Weights of a small transformer language model: width 320.
MLP neurons of a small language model. Each row is named by its layer, matrix (up: input weights) and neuron, and shows model dimensions 192-319. Each number is 500 + 50 x the weight over its row's rms, rounded and kept within 0 to 999. Numbers have three digits each.
After each neuron's rows, "fires on" lists the tokens most often at its 100 highest values on Wikipedia text that the model never trained on.

L6.up1116:470589483519499450466558588464538434452454455468394492566460536497546451477564572505469462560454514502494520509363507535478473542380489422546513578469490450515478546441471580544518445482570424535542521467478495430477442423442480569462488483471402519487417527506526509449550452492541488509470480476582557533588490449422582558492449497500567447455442427573471520578522441558618513462523
fires on: " N", " |", " H", "N", " D"

L7.up829:473468486489440580415603623485528519404509561488456418510512422444529526512576454436449521409568451588500588534376489515372527416501448559618449533597526552539535521479465620404461449460478529367518481512526517512490471526553527497541479533520484484437487438541510518474470501517493527505399529572525529521564553464459460541492508481474439452558453515511476608543521536495499561494456
fires on: ".", " |", "-", " titled", " called"

L7.up114:565514514489434565466556539448640494419599516541550471491452439493462446530499485420501512456528482504498486550492526440517529455414526517597535428498629548481521419569559539498549422570489522556527518440505501576564570401522547508520495585508524548565551556417401521489537512512605517520479491524544523521465495571450486479558476512490427488466468513466465516588512529357468441504485
fires on: " the", "\n", "==", " an", " el", " '"

L5.up1024:505412487553529483486544508518450519575507467429419529527455519521508516442423529509524477451392488406413455562484534516456464477377495518529515506538566610508500524597482485434483563535518525437489556502510470587466521409406536454488529494555593452501602537431433575499513499453499549518556454522516474519494554495521490491368524426551475617419495471477454616455512494547543447463504
fires on: " as", " (", ",", " on", " |"

L6.up1121:496519523465564487488450563507590473504497406523471483498535530355525479484509507523470581481527517487441449503392468475506464498514537565557496553412490549506569567428508512510478451490474572572473547497543405449518519490504504513530505551430518540520472541437462442306416489521493507473498482451552437513429590413498504487538534448437478544466500547568517474481576578401505502549468
fires on: "-", " |", ",", " in", " War", " war"

L5.up856:531514463506462508365536541435488424541522545534450453476450465491477446494501593465517513542520498440483530442394595551510509540462522444503476512541552513565588523491577505431489444455530497605487516480469480443463397448497468525477516545533513513535505476488470508550566511534502535490593438481422488529484548540489451475568491465457627424446524465523436511560444505435497415524546
fires on: " T", " S", "T", "S", "M", "m"

L5.up592:502496461453598404469579630543375516482522557477474459533417505525531502432526486423573586563544438486588512515507602538541545491416398535546509445503519521497462504470583590554421521573407478571494480518575467548575425506515539610551550502526467532585485490569404453638440493482470487433468457423594529499546504515587541603460434517508518519527496650581515457474496490401487502457494
fires on: " G", " g", "g", " days", " Year"

L7.up751:491545406412542447547501522398494545512549543526391510582525494544538455541435477547550483524506473485447515526494461529554489427576491419511548548485580428492502490513565509370503598521506484473618453491498512526549524574534459506453507562495577555447467374523503502521596571542598498423538511538428583493542535468494549429461479583486459475551416458558417494502561499388510504442519
fires on: " |", " (", " end", "\n"

L4.up300:414408430518540499517512365608532518478502551412503455538472525475580543464572500514539505569527531554437556471397481495507497463566478531466572526502522561502517520479551477425531508541534492516566437456562540539479523524422487463527440471563457597512563438544480587507522620507427518533509643513504512481558555538553484486517546503590473564477468511522529467379440468515473501495488
fires on: " |", "—", ",", "\n", " all"

L4.up340:551526451404477500466441566475572511456491545475480429511360586512465433417512582549456568458458478402481456501479538536464508529460563522478503543557536534563486494557574414550560399506445522555467459405471559546444439480451522492497465476579477455477586463479590506460507474532560544399556528424557510657434493496500526422575422462476509501514583478527497496457509496482480535445528
fires on: "\n"

L4.up26:486547421379488554413430589493630474466582540399474452543447601479476456369504592471502557442462470451430458488504509478513506571491558481511563525569607531557467544508540367513559463467468513540482462477438512589426529413517506440492451448551521513492535522548627529441500499578509571440549485432565487566423491438471502436499483414461536492547488479521485395510523574477477534412542
fires on: ".", "\n", "\".", ").", "=="

L7.up225:574516411563514559426465490460589470542466475572498525557475565517478522395481490518483528530399523448517522450472525508462502495500557431531529469466577522496467418452454493474575457452478570483516532511510496398473550520502524505528601523467529573494523544440442476581523551482575437440478560468553481455559446535439500521527495404474563506498601587557482492448491472476582473542459
fires on: "\"", ")", ","

L5.up12:495545462548603376433628530504547521496543573554512503428540474484450556407460492465517566481492484621584459428548552443486513388495485432521592521571532466557480566491505561446555468481430419423520520456554458635535490429600459511419526487485530474482494472556545487559539453515441489466539494509545485473550565506534473537484468550563554507536547563552569575556472493487491400504540
fires on: " I", " G", "g", "i"

L6.up195:559484519551464562507481447537433570525544490471504488492491490540431502417497522497492568466504499515564444604418514469507484470461541504512538539573594463518483563587425550485530519519554514576579456517419468544451608446501522563450560474409525492421575493538492553460532501478526547438570556492569524625495464501492550498452545563459538490465561618455486522478478505425528542470542
fires on: " (", " m", " M", " Dec"

L4.up882:572526524526537449488535550565523574541458493513488536544527530437528497561513511507531524586520549481486532525502397480517456503440559473518524512521498482466568504538423436546446505493526591536605660521402519430503527537503498550490457467452535513486505365508478474434470530475481472463422541495460427554487498379499526453566438470481487531476523441493570469381530519527485539364536
fires on: "-", "–", " War", "s", " to"

L7.up122:531512542495522495499482526537589507497513487517522519533527478546538553564503580526498515520496462479552492507484501594505515470497506474491476515588540568547422547475530497478614552530368524551511468556530454439567573550445522537415573531471461510510641516523395617458502442587373479517553520563475455448462492540507484450539521421525482495485557578532443517553593511472511530464459
fires on: "===", " |", "-", "==", ".,", "."

L7.up635:443460494477486574447527500498552546495469493496506496558588453445497510487516497523488635638505545513609570476572541459531458416539603444543509505573509454507608445551554472467449502536512514440483508476545535433501548413519557392496546439431472442482501512438561532546418491452608505538531508471494532538603477468511448482569511533549514413501491484523567364443461510519449496441529
fires on: "|", "\n", ".", " of"

L5.up764:458564427570451503478548578501496509512492465542476540581383498521600561485415497561578542531596431576490468556454426449517532554502386457585583568431467516484550536384539507511518381497494567569526495447402472450482514509483475488462398479487490514456602524462521524566503427554518385510451513481538571469470404433521538516551509467559423550520485581472439545515549506600525572499475
fires on: " |", " a", " the", ",", " company", ";"

L4.up635:417506588560594503469576439412456489443432569533453437451462435524506481496502438613474517493513482494404569546448596517518536400443524511491586522541592505604530549495518431437467456537537508470455399564473484511487511472430532468459527590432478541540525441463540519450580464530474460494538456535558514521536550448467614419450598500487509495583502437389543468547574476499524570494361
fires on: " |", ";", "R", ",", "–", " a"

L6.up835:483521537500585454466576553471639483538536505381527507524435442522547478575544488575462546493517554589481395516424533446506382413562504442504540560523514588531523552451559499478632509590442519442494552529521455513583467484531454406439461452478471546548514541444452428538541454436439469479504460503494504513504406464473510496472451375538563509480417480521456500548589565417540472559498
fires on: " and", "-", ",", " a"

L6.up862:495440421461544484550555515505494439489422434467416478524441444555544538465484484470491563492467480578572502505565490496574587514518487557613505516436511563468535481333512579573528476519511464471446476499462504514469464468427478452474534537450464574564534460435527500524546428448444471494467525446557599546446612514476486516428487512555473442443558470518415531520415517601508517524522
fires on: " |", ":", " of", ",", " is", " for"

L7.up288:534522526515523556462473580511544472362525598475468460513514417462496490482487511527526455528525492513454480510484452523531471574513563429525455484470563507416609443527431537536451498552469548479503497524472522536505430550534437445469475513514557456538451540480479463494402409518400429460499489466434546547402476490545561460558455530400532466439519567570563481530526528555411525506519
fires on: " as", " C", " As", " |", " c", " j"

L7.up1129:576436398437544485504503503448522486561561442491440544543546517444471466470565429509505573451549472455487527453514464588524534437555497473579504481559526544557483518513428501456440630432540557417507506452523471481491471494595484437539362517461521419422476499511493477390434512488524538430547426520548548449498595448435471489474502598481474442560442519499408509509533565464570503547563
fires on: ".", " |"

L4.up653:455553467435516568455444433452578463499555524480422460381417535490532472444508531434480545498575517562510485528499573468493501502525510491446483512545554528494602509492621435450423403448515521533430446554536458464405459405543565446577571546519465512570453540502575556527432536557543515534558492444589531621485457525514453496493494514455459475465524471562455525401536542444468507455541
fires on: "\n", ")", ";", " and"

L6.up208:593500469470416588452465485460530453505514489515431501484523418464502471422597539468483450404496480430547553501495522507529429456500592536542419468507485564551489498475514496555559441478441500478542538500567563496410410465497530493530543517534467577527457584431497424582497421577623514522541492523492490510520461468531495477549472543452591465477593552416496548459502411488492565619526
fires on: ".", "-", ")", " and", " G", ","

L6.up838:486483460527446507530521598483568447563512517494529496474508633547532437494514536490585418533538517494495550426511433506491566481436451440655435472431511463424482573511516509540567534504469503502622476465492551402453445405521567497412496438429530498481473463536500462456447461533520478484508545454553557456398477528484474535501444457642501403392548478541502426365503501533546515431502
fires on: " N", " C", " and", "N", " |", "E"

L7.up547:567489513521545526485569480531484472502477552508577527435537521477548489511451499547473545453521469476482569473481514478483454559435568554474544501460512373441469591469510518523615489603523492525476484512439373518497471503504519501548486383512482558483494527472536499648546508560490493569514417446546534506502506509456473542423496508466399589493494449447556536461535586535474422456396
fires on: " C", "C", " of", " (", "S"

L5.up791:528572384459470560463496480484555381501484500462528553580471498395574504529546529450435543470484492518486454517527601508461610466433529494568560446562560456588549575519546473484546477556477587476520487450543498615535543457543498395521429508519486484408519432544527533512459542549537472453459472436508546545558459434512455479573507465473560448559533478525404544510557517458511528480501
fires on: "."

L6.up658:592493483545518509488434445452526550568574441532525495379468523538601476557553563463558500391407525469503549531433562404541515626491549458463462493550517507607509443520520500519549463545527568528502397388543443505489505527467532461488445487471491509420534621510523472513671538502532489390472455441508523520502453496402512500395525521535464516405498405499494493506504589532418557445450
fires on: "C", "P", " (", "D", "&", "N"

L7.up285:521504532512483531499493472601517413463524490368455469539555526520490505589509562511509494516543474535495489459475493414526529502437506520485489531572548578474597542505433606430568437587489483465508508554535506452552668485550457556481583474520445502435541503457438574459508548588538524498500578417438565451436532485426488386448594480389436503464487578548504540482511598479457448469480
fires on: " (", ".", " un"

L4.up649:608513472538449374513409603518505460481519496547468471562521506500490517543450585513482508494533521477412501510522524604578489534473476482599328562562442579557543472546422469412604505501507513518533378527529474514550546469562494510487481540525469455466498463517557544591455487494490582418510410435591653595460516525464563458547519454448516480542569612550556533462479457483445537541520
fires on: "\n"

L7.up736:598476472496545600433452492460477465551542476428576488539592494538532544470470541445578511541518515666486498524531549457527459487553496539540449637475510475380485405504524524441453563582455522452573554419464409454449528468499509441607489432472521584418550464431539543634503554485525465568508512586440466477529524423570483419502550503436559448507515443525546490414522387528429559439475
fires on: "\n", " (", " |", " re", " of", " October"

L6.up236:490529423492498604540620482576569470506434512560568492540486490496509451425549524520444490459491443502453474470525447494476555542440520624513579523421597534620491532509538470485587443587467594469522548463503471416538487550525410433411568469473470482415521513434548424468443550520523455529552515439499511443495463539436543560419541475538453444492571554531491462492469468518512428574502
fires on: ",", " and"

L7.up879:471509424522572453500509500530539446383571353483466527514526474542601550434463480544555525447604459508421541463479479462501546458596599482519538461507487546448555569450509501544543476661451485447513434510428415467465478438464473475380516574531557495507465437505545424431510460606506443590514537548455525422456484480531522569508563486470499484589522537542556435507580475508475459526451
fires on: ".", " |", " at", ",", ";"

L5.up662:512494418459588480448477468412540516528468451518418450518487483472591504407576465510485508538509470477471517482529456562585510437451454553497540490513494510507474480487517597560472458514541539508433540580520477445411543494554476436448537565499469446567518573474528505531541484525616403466467464492523537508465515490516453440538518504542560546404543592431435467475454490545588369542539
fires on: ",", "%", " (", " =", " and", ")"

L5.up145:558462430527524475447478498506499558456529462594527548543501509462524510477626522491545516536391385418411596456422506466512538446580514479503496433522509449624563449552567562461452524457571425478513484415425488514460453450486537441394506483460441439469416495408440477471593529462440540475573475488575449448600558579512414434498475456511499546413428462473525550515457589536498526521499
fires on: "R", "G", "M", "L", "A", "S"

L6.up1013:493480488584486483501527500561452592588400521505528496485427507441574592473447436584546438467491528542403483419495495541504481445481576431594511453516463468547557490608488451522412493540508490559482503488482500607399516580409521390482458530593467526521478494546479529370486489489518569499460533504471567461490447410493500442524526523474518529550494419513502493474413400511532590589396
fires on: " |", ",", " 1", "–"

L7.up776:498439423488437498432592529468582458524606505497517605463514500535467571557458478508409544508590527479550490500459506609440536491540520551603490585460460431385454501585510511551497441389529475509473532526431510473498517505548531482527516476506522543480515456482454421547514494479484488465543515554443456466484585535431486524473506465413399601511543470422522434459544555518453529478471
fires on: "C", "W", "S", " w"